MLP neurons of a small language model. Each row is named by its layer, matrix (gate and up: input weights) and neuron, and shows model dimensions 0-191. Each number is 128 + 32 x the weight over its row's rms, rounded and kept within 0 to 255. Numbers have three digits each. A neuron's up and down rows have the sign that makes its largest values positive.
After each neuron's rows, "fires after" lists the tokens most often just before its 100 highest values on Wikipedia text that the model never trained on.

L4.gate141:091144123025167153110112176141136171149093135153084103119185141104098144118123173107113099138079137097163122119135097092166112107133095051152129069069181095085139096080150140156119116128124164155101161154097143119039160125142120173126098147151087144141123164115115134093172141087124183164112149158139137127152143095131096163097112135118146143187088166124127146143080076203098113069124075115116092105140099082152098134115104088115130079106200122092135092148105095183140107155121159133118168159145112102106097175127090123116098114139098099160188166170116082183122146171160120170
L4.up141:118164141085130228122179131135084141118103157156143120162136113098185174102201150172092111165119155141120150102155113101104133080074123036177149158110116129167182162062087133144134150160083075218114134145106156142169089138156119087183077191111175157120153125107078119082140106143084127114180144155099126176132129180131156101117147120140173149130109153162178120176088161178085136117110180161072138129174113097155126081120172052129150130097103138144152092128135088118100079159132130157108135165177124103203143118130132158183137122118130119128108120188127125157171156154110122117
fires after: "2", "ou", "e", "ro", "x", "9"

L8.gate276:139087079149119126158148131174160153185170153163190146141124099125131154124164118127157113153148161125159120102078123118108125119113181187152121132152166138125111112043140098103101162153146143138138139086184115165181104125144156181111142121174140110121105072144065101120108098143088149118113174125150145060150080117119088099083166106176087157129131074063136094113069164147135103145113178173089165094150105108085128104144155129114114137161161133192109165162190180127142114039146104093067107113205152070157115155095193136159150130137073151175113127134161146074084171116128106066
L8.up276:147136124169127074125150193144119166196161127113215154181068158116138093093164133113085063130135166147156162146195182085118113095132165110149120108100076095175114127149138167162139129127119128156130158134147188109121105097081109160091119117178124087157202194087130121118123155147130172098172164113117135127127090163119170126145115120151163129103113082178118174122153110075068082088176134111122081155132092100151158099049154144162131131120174144142098127155156135133129131100120153130142105142105147130101143082123122103175131076116156141144138172144052074126160224106140139127
fires after: "2", "–", "98", " work"

L6.gate441:138121054067128103138105161122137098062096155166106132124092158176121115113138117131130123137111097173101127089165131101108058127154164087132129084132133180125123182079164107148171112139152128087184164114160145136148116098156139160142139128122143132092147141165158127156144170171096112081144156186198094162169111174148145113133124147111143098147169076120078115105120146061082112111231098139119071138098145086177133154136111153113132114100127096136045095090109093156084128137192110142086107125103150104103099052125078141130134199148158152158154105100086180134122110146170139114
L6.up441:098112189135171158111080115109134090131137177102149124104188127056168156153150102105140139198160132050131085086147170166178143177110206106077117127076089172084137133103131100194121182052091054113119192109093141142122133162108132148095099165031162163145105116111105047164154068114071084130134108179129122091169127127141088142113139158170140099080096135131070139132139128139108134106123128173136118140107151162110117132102165076114113107111114115160148111129164077086134148113156127174083145153101106132164106114142102173168074175116145104136150084136123155125095181115116147108
fires after: "m", "1", " the", "2", "\n", " M"

L6.gate296:173101079099122106193122117130123102125121086128087093067164095150073119152077141103174171112059129168135157128100117099133125164129156120180141104173129100111069115146159177153160096057099098108145158119141108119122115141161053135177116184052081181169105129132097112141148142083144128131197126062070099118146155190168118114128136071140138090186138101139147115082080162158077103113137071149130084124158108076105118156137163053116124118162141096132115154134147121118079107077200113119140144062127100108111117136155135133104145100092123094120134096098196150099172162117091183096
L6.up296:101135132142186189109154128137174108112171220090144088123125192160156085112083166097083121118111157135157148082148196135116147098147129156134101117085147072175169144111134151147177144102113128111145116162155094115143073117146140151122146155149111066138120097093157128128127118156151137158149155180141137185091112172143115093146102102153147212177103151129141107096092145201114134117092124111126076154146129110137207119156105120116147154107141159186159117106063122083115124120170136201140108081138122112096103119143153125069108120185086074170127088164107194175206151089156133095
fires after: " ", " January", ",", " March", " July", " February"

L6.gate556:098081116141113103170118179147139100123112154175131062100081118157148158150159075099083131166127092131090145157140162116146131171131129094094088161151119109077169116084119171123095131100100142164136173126124077165107143112070104151081103168208123171111103081104110210179145074133142061124070206148111125132139092105170156117182151131099130175125180163138153136175152089157146161148176146105141064117182169125135110167115097105151140107142079083172160119100084115101136092107136181146133102161098147147121122150175081165147158173102127117153152111145111149089085185097113151135
L6.up556:148144107164172109179153109097124098109118101145122116134099121094131121164134100074127128174105115085101154081127123135083161119120111109145171129130163147170105166122118070058120151123078181155112138169133143233135093118106066132173062114101163116141144081093175111123167111127139132115090160071146102155139090141162148100172162156121121097103090150129133132176084091137094142141161151095160118138099156125059077126090090127103151108118080098133126127195171080127142115143093161130070160077097158131070120127133166134157102170117118134175165036104098175122141135083131136202
fires after: "==", " J", " m", " sc", "In"

L4.gate511:140060217138138112110171121190122079142094083163123088120132170126106110082167072141173131110110131166123162158121156127133123124111180132089114133133099133189105129115126155151086107128091163138087147146090079128123146115152127134110135118096170130099098069158077108110069115171118138151114097131150121121110117175186138173162130181119109111049211139143125077146121077109115117121151091103115160132183192166150044153141112165128148186141138071153150141155156124107110074117071143089160076043130188113095096125131196133159149104099128122125203132127161137108135123161140121116
L4.up511:102087147100056157130084107104156124142107146130111139124164148163155152097175148173112127121127078107143168108110102118135124155131115167127163058150071114082133119105153116137181158106104141170093064124107094099107150121109131121106102081081174132143211170137061121134105146165145124066073108096128157145129157129100102058133100074154094121111110137108133148091117148112142123180121144161155122185076145129109112167099101119100166137146101120172091131078138138087128183101086130101127116087038132059079097185187093146168102071139072133101160084077126182070138100162172132108
fires after: "b", " c", " l", "um", " Al", " N"

L6.gate454:080067119140127119153128156097114146082137107101119119081085092135157143114121073147119113149145172111172127179111154134117093070151107186116109127126126152195167113157174126126170139153150114155092150106095121138089094124094127102160104207143094068118123097108139137172184106124114123132122121174159047075122129127140097173217159107158098133171107108149097087126101160129109094131160179106160132186118128166113118127120128100123162107142119109142144206138174108092150144089089155064111118128193082173116122094094103094090101164136154114134156105108136147066117100131188117136
L6.up454:160151112228137138151094162118157118126149091133104093146127128079089157103125151163094120093086130097109076100140116089168094135108174080159144174114123140085186136176115100126126100095125108110211181084178116136061128121149150088118095134088146157192064169095097168078135140152148120125138175122153211121137117137121125103118138152131195115090144110139155134141089098133108091108147082091085144093129088127182132153137133162189158142153136149159093135109133129185147045163151131094097138103098137163109092090127150116066108109105099127136144196142103122174149103159153086141
fires after: " ", " dif", " re", " p", " sub"

L4.gate738:162123104107117127123105114170145140099075108088149114131177166110123166105101159146124118085095166102161143074127116158189130166152082112135054110111125122117142189149149096099143142123067142120116118172122111195094139111164088091111154169114150109127173128121144139097152069078136165133149158057099124114041100092135200059089153119097193120116160056193142129122125138104146109069092144173119110102117048131141173165100111119112139173137109135183132121089149134141173144116098094202164142141123108098127168136115114153128131094122116066120181148132099096064110057087127146084
L4.up738:089120091093135130143130115133161146113031128115124133157144119155118144100140173151127130104062154125137128138069122117176086136091139136064093143147094104106134170104048158118140107104099119130155070156141172175200094150140112129112117139095118103180118218216098096133124172100149126148139165105109147113118117102173149105145144058073132119133108125187086107113113110097135144144088142058115098090149129110163166091103126131076109105138190093123150156167116082136081123091080182139109093121179136198116191108118135091133114154090140117146128108167158175164108063146104109076
fires after: ",", " in", "an", " for", " ("

L9.gate606:127106059109121073184067162081112138143079192109200110114139133167131128139171155140119151205149157140132111148131109146101125067078172123153142081113146145101116159135150133117071183128064160115116170100150091146091115131100118127160166179136136126142162141095113057123169104076108134123187114164097119104126141167113082065136171103182145084071154129196133141140101174117208070161137092112134105171146132119123090210192150102080092091107156108104136162151106098155120097136161144102115122137148085082139101126166120133130129169170160122105152162125157135142132134114137086129
L9.up606:140145121049078119117125119112169145146147151121180093144237102099114153152112137112144117125128146103092134188169163166109137131132086124074158101121156163187152079198118125128134144166100115148130147105144177139105139170168162140153124135110146129159154148170177105130115140173109174114149091161134111176112146186141124109078189111148131183087089135145150116121083155085119111137076118165096094154119162149144128116158165101162147094116085135145171168158149133146079123119114096161087196099064123098145112120159148110167080091229123116215113128107104145083118135145061116120
fires after: " M", " the", " D", " in", "or", " G"

L5.gate677:165160094112110167109192146110133113146158164125103138142165126143103124120158120116129090097096155165118147194184090050158101097139079107192120164114106102119144133120130138164121198141118112185120156101114113124089069157067056155122076146123139094112142142092109126105061153160193133149153121106115040123165109119156160111171093129136061118162157126142132115099117158070094126123151120094139139136089065129154133112091088101111142139141135125097144142144141053152112100138160075127116100167134095168055101126086064102105149157198095163160153231128130142130112180145100081201
L5.up677:101134137122128099135129057078093137076090157111109103149160105185151104143139164042164107062126194064100144115108111145068128146067152064122114133152114090160126128144053080100189120131104101168171138159087134126125114179127088126131123109127140159147162183091131129132137131108177155134158155142095087147152148118105114141144101113118160121137118107151147094165159177059104157119173129143147054153162092123186122180125101131065190188110078117146099129100052162074118079130132160089088152085082088149168061138109105125104135129107161110063158106114165135154099081160164123110
fires after: " B", " R", " F", " ph", " V"

L8.gate713:103130152090153162142075131145117145106152151153121123144112131146120185116109138119143098144101083169133139114102132157136122043070147111079117084120123112168120032147129156071094114100165137124121123107117061165177125132134147250088147132095101168131168160133160125096064160174104137095079189107182146137109073076187145103137074108164099124137109150151096095089074172141114111108118099225155110124114095214138135119113122101124116121104147078088122160136123181129118126123113088143176201094114114056104055141148132159125085133125153096130117140096166121074116115137115139131
L8.up713:125116158169131110156154172104145101138104124077096129181200162158092056160105125162130141118092080144142072114166087149127132127123139193110124096174091150142119105189215182129154103126090156123143180128157067164126123098151152176156108119087123072145100171178139098183157135137118059150154103138104113138119133151106153106095140106133053083120135154116130139104114128134088170115130128093148060142080151157134112125109156075118096158159146180136094031150099162116145166069168118080114152120149080141112139182167106065140089125079156111126181170140144117106089141108146168180
fires after: " g", " G", " Car", " B", "le"

L6.gate635:131112101113146184189116150112105107135136134123124078088080089138127143143174175118131089148174074185151137079132102132137108080149106125105152124117222120136088166148161085140050124129096149135135107086130160077147093132164119134091178134150127121141163132170131136094119140140059100131086166130109174078105076124132135142213102147136148069110107110097134175147130171161166113142178143128095119184058146114155116114094121048154164155134139177135103115179114037178090055148151128118130151128144061154139117132152148162113122136090180160136111124133128088144093077165103162135
L6.up635:203099105135080178180080107188129144122115138122144104130109098137128172138100128138094134079117128169086107044139104079169114166143122202203100097151132132138091136131088132229198048112142095115117151141148144131100133095153084143168171159144163175151158107055122167137113141065127175132184125132124179145159105161133135085115130105130143120117093130162138183128131116091135154120088174127138187168144137140179130128173113084143122164173125138146136167141084139122123117122163169133192134130092091168170162118161172163177158138106067152101143110127137161109078082084128088113
fires after: " ", " T", " (", " occ", "-", "ge"

L4.gate797:174171160116091091133130140106124078133175187103133152123104111085136105162045147124093117146135099103083077069102098130131142074117158109114183174111190097104123164053136138124179098160101136148074119108123117168188077126183135136119127222140105162112144094177109169118109103127128129140118173123105160108136142137118098120133213089161197159147092089140108126096143140080143094108108159097112068069104068140148175125180129068099166141117150108144151100157123151088086100157123170137088131107100082123125188080126165124141124171172080126113157170163193097105088111066101100140
L4.up797:156150138127181164129173101133138146123107170154106145126120112155086144171123106085150124148115148098112082094059168132134158126137162096139165105139084115195152152095114143128196144116103158164127145117158195076087150102140073093088074164120142121144157082158135122148174174117144179098109177122188204151177117071107156107090114130131112175146164127186150117088166102133140113113134103087141071131156109098141115078125110129158150092093136111119157121118130086140113124142188169152022193089112139194130139192099098131127121102149068119063120072136129098144139164126151140168
fires after: " de", " rece", " D", " d", " ", "2"

L6.gate715:100161123157169101103127138165118120097084139171070038178142167111170143144073080131110121133177158068111140143089164130090155141090166106125107088115128137124108138120164163127094131122137149164092152160076113110134089177130120150133173159150154183152154091143180157162146133118088167116122161129142136128093128097072113141115085107136144062055204131137170142159148139120088089119130048168117120134076119068119168128138125166172099140140120114094119132144172163156146067150114177107124082102158197119142100102123133126130141177073080143114097120088168121059102156114111117143
L6.up715:080156164153128115144175133101147115115160153139090089135161167114122181142125173163134088102082140132130140106131162119093146149125129106136108089095226098136133088109162164166143199133126182129102105135151132119188113138087092116170097132143079101123159151127125184125163158143125092144104118090144054170107090122117133118115105097173186064133137124139120090088157135156075154189102116223131155125133102061065122135084140145179115162091105157134122100125157163146139078174121152140140157118086115160149103104203125131135169082101141129084137090104108133169115084189139111096
fires after: " N", "\n", " n", " Mich", "b", " and"

L5.gate551:133147114126113140141091116107072137147133076126171138065166118142147110101168124129169103137169131147000145121171154101126091139133155123119156189090134090090128125174189125137133109110076140130092172120100098153194110128153104162172148112131134097153127136160166117117085129110125144154141090120112164116190150165104138075103121114119128130097145205119102084131175126175206095090127115093117063130064164120105106159082166148162143118108139154141170061145165043111070127154120086127142158099125170138089187106094136137121114110131141072081066137158086146069094138121149143161
L5.up551:115121152141083119110067155149161144123134139127165158139081107131192138117114199118150089124118163088089115135146160133164139121114114114138103160171118186165144138191157067132108084111134085150124147145199108111091152124083161133068079155125115119140087112119174097161121084162089129160063112133070050120168137078099119093100039073193126186069163058095110094090148089074121124131155148151155138125139116137121138069146103103110153063088076185118097119131154071071106132170144176125096119064092147160092143133148118090160197159131117113100111211137142170096112143159142184108
fires after: " f", " F", "ist", " V", " v"

L5.gate54:066157198143127186115078188110141078102100094118151161182212110104104129122062102100152096144144104111096091081113130126127121085143162184095084084158120147148134116135179123131157138103091077182162096119082115140096129104153126208104108098139098152125153138157148186140059122098069124162054127159155174118094114160114052092151084107126100102119109094154158118135121108162096095107132146175076139105114139132152114153172137146141083120162203109142070134169154104090118152196148141109125106075168140143147145133119113142090166163122101156117082141108142143142101157102090106140
L5.up54:088119100115178176134084136138143099094093141114113154136148145167113111146157128114106120160146106183155135146127105152138155078109165123115137137136044178092083107142171110159128143117119174130110141157169077121104145137181113158171159083139125125159137098115109083104114190120132121120164105114148172107095147115141109103123046114138085156109074138100163091197127163148104159126115072101071066199170140186170121124145116184149109110111167119096158111085201080136150142142169105155122153152105083056107119137099154233148150143142065147080067134112120128168048165130096117121
fires after: " g", " G", " W", " med"

L8.gate793:159094107161133149086132145100127100138100102106119181124108086125133148173183111142106160168179110146171153106156131151121124102116120119085104176126193099127055118147151141154146127121062121123136130128141088144134134176112102095063174203109122079146186127208102138072074107159138150144148108173196150119035124076142103114160123177119147105132140156086099111170173100152204100112128089126094182095128129152179175145155150105121103145138093142152091106116090129125060114093094127162137121098164228121129084110086092150086146102124153163062095086178106134089140089143145109122
L8.up793:179179134138150120139185110103138098111126089113123164132103103119153063127105145081141115152085190138110145097153099077118146163132147094112116174118170156099134159124134128049164154122108152132170131118150195135112126163123125217145104179154156142095101080100124127143063107217133156117130136123125123113104105075094114123137183074090095116178095159151140182127111126108177090112183157088089126145105152151178101156092052186147162144192128096141142112165155151097189097117121110124132123087189087117142074161118130165152126178109188132120151096135138170156147139134145111133
fires after: " a", " A", " E", "ru"

L5.gate644:101121117091096107160128102100183120147149132125094121182173178072128140160071141078119131158116156142177193125128119143126111079078132136118105048113130113107156079107130163185114135057121075120064118147101161098150127173161135127133179149144114183148145124159097143135122167125142156125126115144147164151111097105093121188168091148087150172149148069129112131133102172129144155085108096188134095175161194147180129162093118194125049120115173104050106076100139167102121092134134156160119095122206150075089091147147141174075114144157112144181128138101135138122095122134130061081
L5.up644:128165130114150110130149148129116150179161132124131063191129156084079070096094149118114124132139078103054177192151111107139097108110135086164082064153102179127131116058176176095111184116116096171162063153127136131183146152175146107144183121134101167170112119174134148169105124156094090120125152140178130159167116112142078147119124125167129092097161100178161111120071157109112230096112148123118142088195158138092130080126100171108112100128189148111110154134099072156122082122118175170095127136123158117184114148147187157137092083153115115200071115149096145137109112135103096130
fires after: " M", "s", ")", " D", " William"

L6.gate3:169110130063095199202125078111098111103187103091122167091105162107157183149094129148122130134086127163105087114125132118079092080130126120148082128135127101151139112110187109159164137070094115116158130143116132175122149091139045106155100117093099119092137162136099141093102170076088101205129167139110151090105182161132149106107105129145142148125117119113137085133116126089147121096120156110143063149119100151128118089127074109140049123103131177072121169100165080139119088158170096096127104145163167091188141118112121131163130148160124164123186088095149191084108116138030182157
L6.up3:148120147144123101120063162151123152153094132113126136101124135135087131083077125110112182091124095156142098156140124122137102093075178137145135158179148161166140133079095144146133115162188141108142150121174072102103166143173127140158127114194135111120128095114124068101072090097104095149177134101118172120123120111107128163146114090132074209110103134129112062145103098124136086136100178135115122087087167097107165095081116137084113024188133120115138047126082170168108126136135092066172150119122089176159181146164105091127110074126168117139012081158096143134087144079113133115
fires after: " de", " w", " cont", " con", "us", "v"

L5.gate381:129167083104133105120159117126102175122084106165160087121104111059166169117126080095159162079131160137140145131134092149147159077092145175131090166131184094163134116119119185143108156155161132103171105126172085132123153164120121074166081115158120110095158174178155144154182125174141109179150013151112097158159177087173116184109130087094118101109151114101207117157129099124139113055138110148205121141107135159143094118102081098131125111107193143175120139120089151066108104125160158149132192110082113189155157100103111125126123114121154145104138088098126213110138173124108140151
L5.up381:161165142133106148125161143097140106171149107130151113141045116122172160139146126121076148172161113136151154102121089111162153179107138095123137150141112127060201105099155124141112155122161100132138107103099110174076155098115155173134066111198096141109145172151141169138200147114126097116142104160111187125108087094205175096164174171079142145106137079129104064100151154225118124149157123149121115096102140132142151143131083080151124131133135068136116104134129167139122066095104196157140083131141154186198100062138135085102122140137146088117133092189145127202170158170204152132
fires after: " re", " con", " Con", " dif", "on", " Re"

L6.gate411:153105123136145169104167100189073123163117107149132072136161138135096086113109111086081095118200121050129134077180110171089133137127172143118168108102155137146094115145152160160092161173163146091120142153134103140155120165111138104151125145103074124126140159094141135124129161152156164067135195124142099102146135049143172158140137072135136056171196154170165119132141185144190130154160163109133180105163209133096170060085080076113129137082108156156058148096147112094124090121134154112083081043108131144127111119151162144119118122161142139146145158139129109094125150153157150126
L6.up411:131159148155122108136103089183109104194097146108136146069069140132116123118078147129149130118163151077093098162164110053127136162114203131083183142091186078152182140126118155079116095127133194179098117175156113145119092130079085144122101096118156087129113126135135110201139144123163139144130144148181140108067063114140119112088096074153111095117154092171054103114111130153087150104143143149117129149133100112128160146135163120105133132154109173103158154111115145225157103104153095172132133163149159151169142135167166174162161145088147144139148167112183120140230196115117147074
fires after: " b", " B", " h", " n", "b", " N"

L6.gate237:146148157126144095128065100165113192122112174132138175170097137097146185140102138097131081142113144142143135141173097182113096156190130139133170125077109130087131161097124133125058082090149083122162184156120140165148164147067129091147099121084094048130168127176122142141187153174116114135120083131123069104126178109158110150145127128123095130155124084139135148124099123176172131133100131149147121116120170114176145116139144051102115144029164167171150151080104114145137198127152123102170110127131168110118180137197112155099135151097191142138104130076140098112133081111119138175
L6.up237:133158129154157170118143139116056119147097151114089160111130126111136116099089165123126087182072148128135158113147116131132163183052166110136187151093137118135142115137152176131139145132145150158183182121113138098146123130082136094149102174144136102125167104131194153123157106180131223119162115108170081093144147093149157096124133078109099040127171110141182127122096122119136186148112126130127137137143131181146176155142160100128080120096205157128130117125073141176087094159161116134113128138113135145109131115147167166083049060099115108109148167097198119126110079134113204129
fires after: " R", " r", " b", "orn", " h", "er"

L6.gate351:122128146107155163151159136128121029109106157119109130095109107141133138171119174129065073173135197168095154174153126145116131162152111126197132111109135164149101104183126172151093132125098142119157034124149130132090113124101083154154105242128130100159158103148140147140124171078154106097089160145116114160062128148104160128145197123086156113116168088067065169116105090142112150088156174165108145101161176147058124099136101135103176134118164177074127142100116142143133095080104101090112167045175133121096137157159125060115110185158163145125100144112144192151125100081149107113
L6.up351:175142118170080118158132093152132133117115137137148116131160105086154148108104095114143155154153129125168178129148159130123164122118136128151148151128141092115084100121180184123127170157189122163071113092119118167046134153162129157130152110124145137162144190102100132117113121136081062241168071112135129153174158197065120114153119048143097166135095109137170156142129136158149135120131131088113196135062131065163107128061150166182087125194102148126141185132079130158165065171141147152155140087188149106170150148114124082070096198166137103129127107095115179131188114104161139158
fires after: " N", " wh", " H", " h", "100", " O"

L6.gate390:157126126099148165144071098157096179153132144069108095112085115093132114128085132066142133155175121119154089173142114166089112145050157097200105141116134081105178182128116076110104105114151204169184124132118115106129140128128075108138143095078108149061128128078152167112108089093103089145126161090138147113115152109101101134095179146152150100108117085168057113094079081104147118142165152119099077142112102118175091150036090096105153136090169118099143065146140140125195132155102139105102111124105156142175077100125169127108127021155197125147142127105151119121121128084086187153
L6.up390:133125146174101169075099112188203127135124067162178147107092118081119106109097114130118163126111084112148160149140152114143182100117144129128126143179198160096170170103112123120114167163139117150101123156147115127137102163077167182119128173118093092118150151164086167115130168162124101096075164073082167182108153090119081121107132115156125093136128140179133108069147109111130138123181185113145162144187125106114131160144123131127032143064136141169160086080203166104127094136195118126146056122145165072052094162138163160142068163122158173127100156073120157162095166067124132122
fires after: " n", " Ch", " h", " N", " s", " rel"

L6.gate554:124172141098181124097088103135186091125090133094122074158109150154181127140105154122150074127147076108169153088101132138146103112192152101137094112123106166140142156126204127074109190213112163152138088095139098091153163099179174175140099105098139128095103149213077105134146119145169146162157146040134132144135169177134138109133192092140126142185133117111181118108046169119110099156145124107140095120184122161125126132093097140151204107090108105136140130106134154103097127123122119113127173069104102154141145082097130150086138132145129130128101132117153094128160066114086094097
L6.up554:058138134122129116128156144102147096072108125131105104137148142124100097088144151152110117133151179152118116094105158168059197131177096112131115143108111115095143122144179208126173147090072124127141138106137134135132132131198196151088111133136139140184130103118110107127132125131147139083141104163055180119098152203126133149164132140139170161077153113175172174130205123139143102099168142116105102115158082103100114100122153229130166151133157116156123167102075108107090125104143119148157138151159075162120141108113133176146144141152121085181031143103173092120179140176137073143
fires after: ",", " April", " November", " December", " July"

L5.gate461:074159084137164125089112125110138121152131142129143058156125080190101135097133181068116101159123136135095133135146111105061112191135147122189143087117100108123146034118088114129165115105156135146036127109146162125153125043156089129120143189156115107107173125146159129178103129123129127109117182080091104140068111061196126205101120110070126135078171129167143142125093183114137143117190109138130147117113126159126119112149144189153127115179107169090114068155107116135101092102185122179146089117125075154118190143089105111128059104151124168125122121117088123151153095122109099164
L5.up461:093151103095157177091113118217117149137076073142120131162127128120120073159079197209106132155119136201085141159112138118116111083060135085168113138134152135188144151125131129105091119140098171139077121152121215168094096133200123162105141119107094116167088128119151099145123099130139126128050156210138135145105122096163109137174154102098090120088140137122179034131080123113112132151104088135176083102188171145164133101154106140106145079102130153127183103103134124133147153220099158109148150133189093161123121104136152095110168160116131094129118127179129132149078144134158108093
fires after: "e", " J", "ev", " Jo", " Mich", " T"

L6.gate458:160122122074110186109088106176146172102145136072107106124174167121125123115073157112115086079192119146165175142059094118145077087154146168135107146144157051161160098109128092131101082090164140145123156203135096112109090109195109098163121126118118102079107082102113130135145131059183148091121121165100130127093121154044170091110137154155199117193134106098110105153133092102119113167150117132129118142118148154128142090106090135184098200179071121093159077048110121137099103084159170143169085167136144145149184084114150135169169123108164133109109079128134105129094065145095185135
L6.up458:160099151142138160099111137133139101180096073110110160099176120162158136070140160172139176105095153117179182104102115164138093136112164136132166144098058106115050123098071046140162115103134101087129154117058104141157153089142103093161144147057144119077138161085068111124113116105094133129058137103121084133114134161153162160115091141090115175141123153144150141120089070104139110184113112151041118156094079157101083123095142079085117150168112065091154136121161117121091109076136115090149124095199158100121167119083120102085123160126148111134134140134136114056115110146075105116
fires after: " was", " as", " is", "-", " in", ","

L5.gate789:162157071140127124134158201078120111194091084160126141115119206166122158144114112158130129056129125158155161122099090117129152133131136092168099054112066112137181053074157176112161099107084126193100172125190149095132123135123123095092063137119172119143102123128064167171122124151081136100120157084133083135205138118171104135107137121132091117119124147174174147142113147123134167136101129149167153139106142116180101105172121169087095124150142175169144124101131180166106143081124149127102137124086099161170085149112139136156127139064126146115084163082162133062121179113136127101
L5.up789:139127169144107130168030149155165110102135128100114135148162144146102091194093143095146135107163141150135145158075128091109150126112185045130122097125089152158063118161172094158072103142093148115105124155177177153097152142059122125232132076127138135151176090090194130163110128131110173108090105164094074089076111077154118140140174132127102129095136149105129103207171135163094115146107103139164121145102134173147148124147110129128127212141141156119122137133122097095129106108148170158074118119116079101151105160114098161195173133168150147142188164129130112149141178175109144149
fires after: " J", " F", " S"

L4.gate387:155109096070111152151191109164112103119097077143098145106172160107159115177109131161096182125134114155132146132118132156133160139174093085131149087146179118157130216078090073147134119083152095128168165122134157141114148153095147142136185135115148105090076157113054120103156106067117073157080139129122073148158123112071093139119112165152126107180187184075144146134201182110150129137133125135150129166149151133163145156122125134107129111113102074159155119149146093117169079139147155150156122214100090151139190103140084140063121126136147129072085122092087148121132109159152136159
L4.up387:152131100097125185184181158130171081117095133116134068112174131097129094133096139107165139188097108095132168153146124068154086155132117036127101114121144105131158176119190085141137145109126120060108183110108113107112118132105130164104171085150095127100045099095127135159156135074130120085123151145157066113077144136069064190038116078178095066156130091150123173110068122078134137116145111084094170153123099104099141167117117142088174176145155120094146173126144087115118167141102141124148103143117095091090157129137154129077222178152135104120116114106062114134107069130157110150
fires after: "0", "vent", "iet", "ost", ")"

L5.gate145:131104128144188143165148122183167148159142084142123133088105103166179137165136127093150079076128134148099083155056095109201165193121136110114129119134114171071129126164098108157143117164108163173141166096138154125147139100083152085145174087118105071119179137158158142097128131157115136080111160143106149089084111077190045061121161150154120106115140097143120142140115068101080157121101189148109147108176107109087164170103088142139141113100140120068164109169140202110096164145093148134178138159077181131148105134139118113153176123150164123132148090165082088151083097137124146188
L5.up145:110167127115118110148095100224163141126089064156138114098124096141188074098120111104064112193095117150110156139094143194120154078150152099140134146146178111168128157125116094118118100128173174077103135088145107138072132099110143139123128093128119125115145053112155091163175122126098168088166126096150106107132153097133145085120126158116119133115142109093178142098168126091104142130100084146115100118146140125182109169098159127189107109132120112202170143103105207144100132143104150196173091138176072104169179097103129055091117180155142172131128134174104121144131154141158063153
fires after: " s", " n", " e", "idd", " cent", "ast"

L9.gate5:118133109048128099119094119165161135166164159138092077140097106071186092145131090079111136125191142114135109083094104051136148148133095156113097156129132129084156140134149122084113124124115115143143103135121077133075143111123164131097142146137135123088090108109093210111072127170093064100124087136135104138142134065095100131089121103166064078131140198130122091099119160108108135143171115143134146216175162097131110129159134157126133181169116087157134116108139178139077112205134113119159110099114118141150133141169071126169124130080183111095131093185103109117079137126059140095
L9.up5:117182192103079122152063147148182173139144141129123135180093085129139141155084085069087150127173113088154184153127167114120197042172093180162154170109154122081167141152120056122157141080157138132105108140110125124158097103126054130155144151109139123132069135166098100155110140120126081137101160138156081141145113136156129124126105076123115147066156198103065111129073137072128086140066128119134122151128096184106135160130119171109082110148133153101072129074174169152155171171160070131120143081106112152081071058083142148132113076142095101141138064078080162159111156121092095112
fires after: " L", " l", " W", " M", "av", "-"

L9.gate526:078153119109071095164175160141143092118071136164180094143094143134134053142108154146160096105155186072051098111128169106115098083108107181164132100160125086114105156112152127127132130126084187149131149152130099127109086137129159159079113114117138114108129161149111174166142119087069145109072227116085143118116093099123121123139139083133094072139140082141171138147175088113172089120129125147117126087137163127128099083118098121082126120104093136140115119121079140165114115160177083100186131109133136214124206149128200139116106146164163167085157101153127129137095116055089103091
L9.up526:114092120147097121189216206222114162104087129113119151184115147135158130122169067196118155098165140169080063121132133110142134147127090121107146145057104167126095061130190157110139141122178175157102123190122139089129131126121103129112110113127149082096191102074158153099104122117113156163093121110122142106170093098162121149133133170129130121079115181202111141144167149143162124105151086071114119127134134118145130138152086207117110167162200161150136122104149124100110121106183149151142129106155187150168137118160086158164127150104149129155135118136088064131143138085148148118
fires after: " ", "–", " H"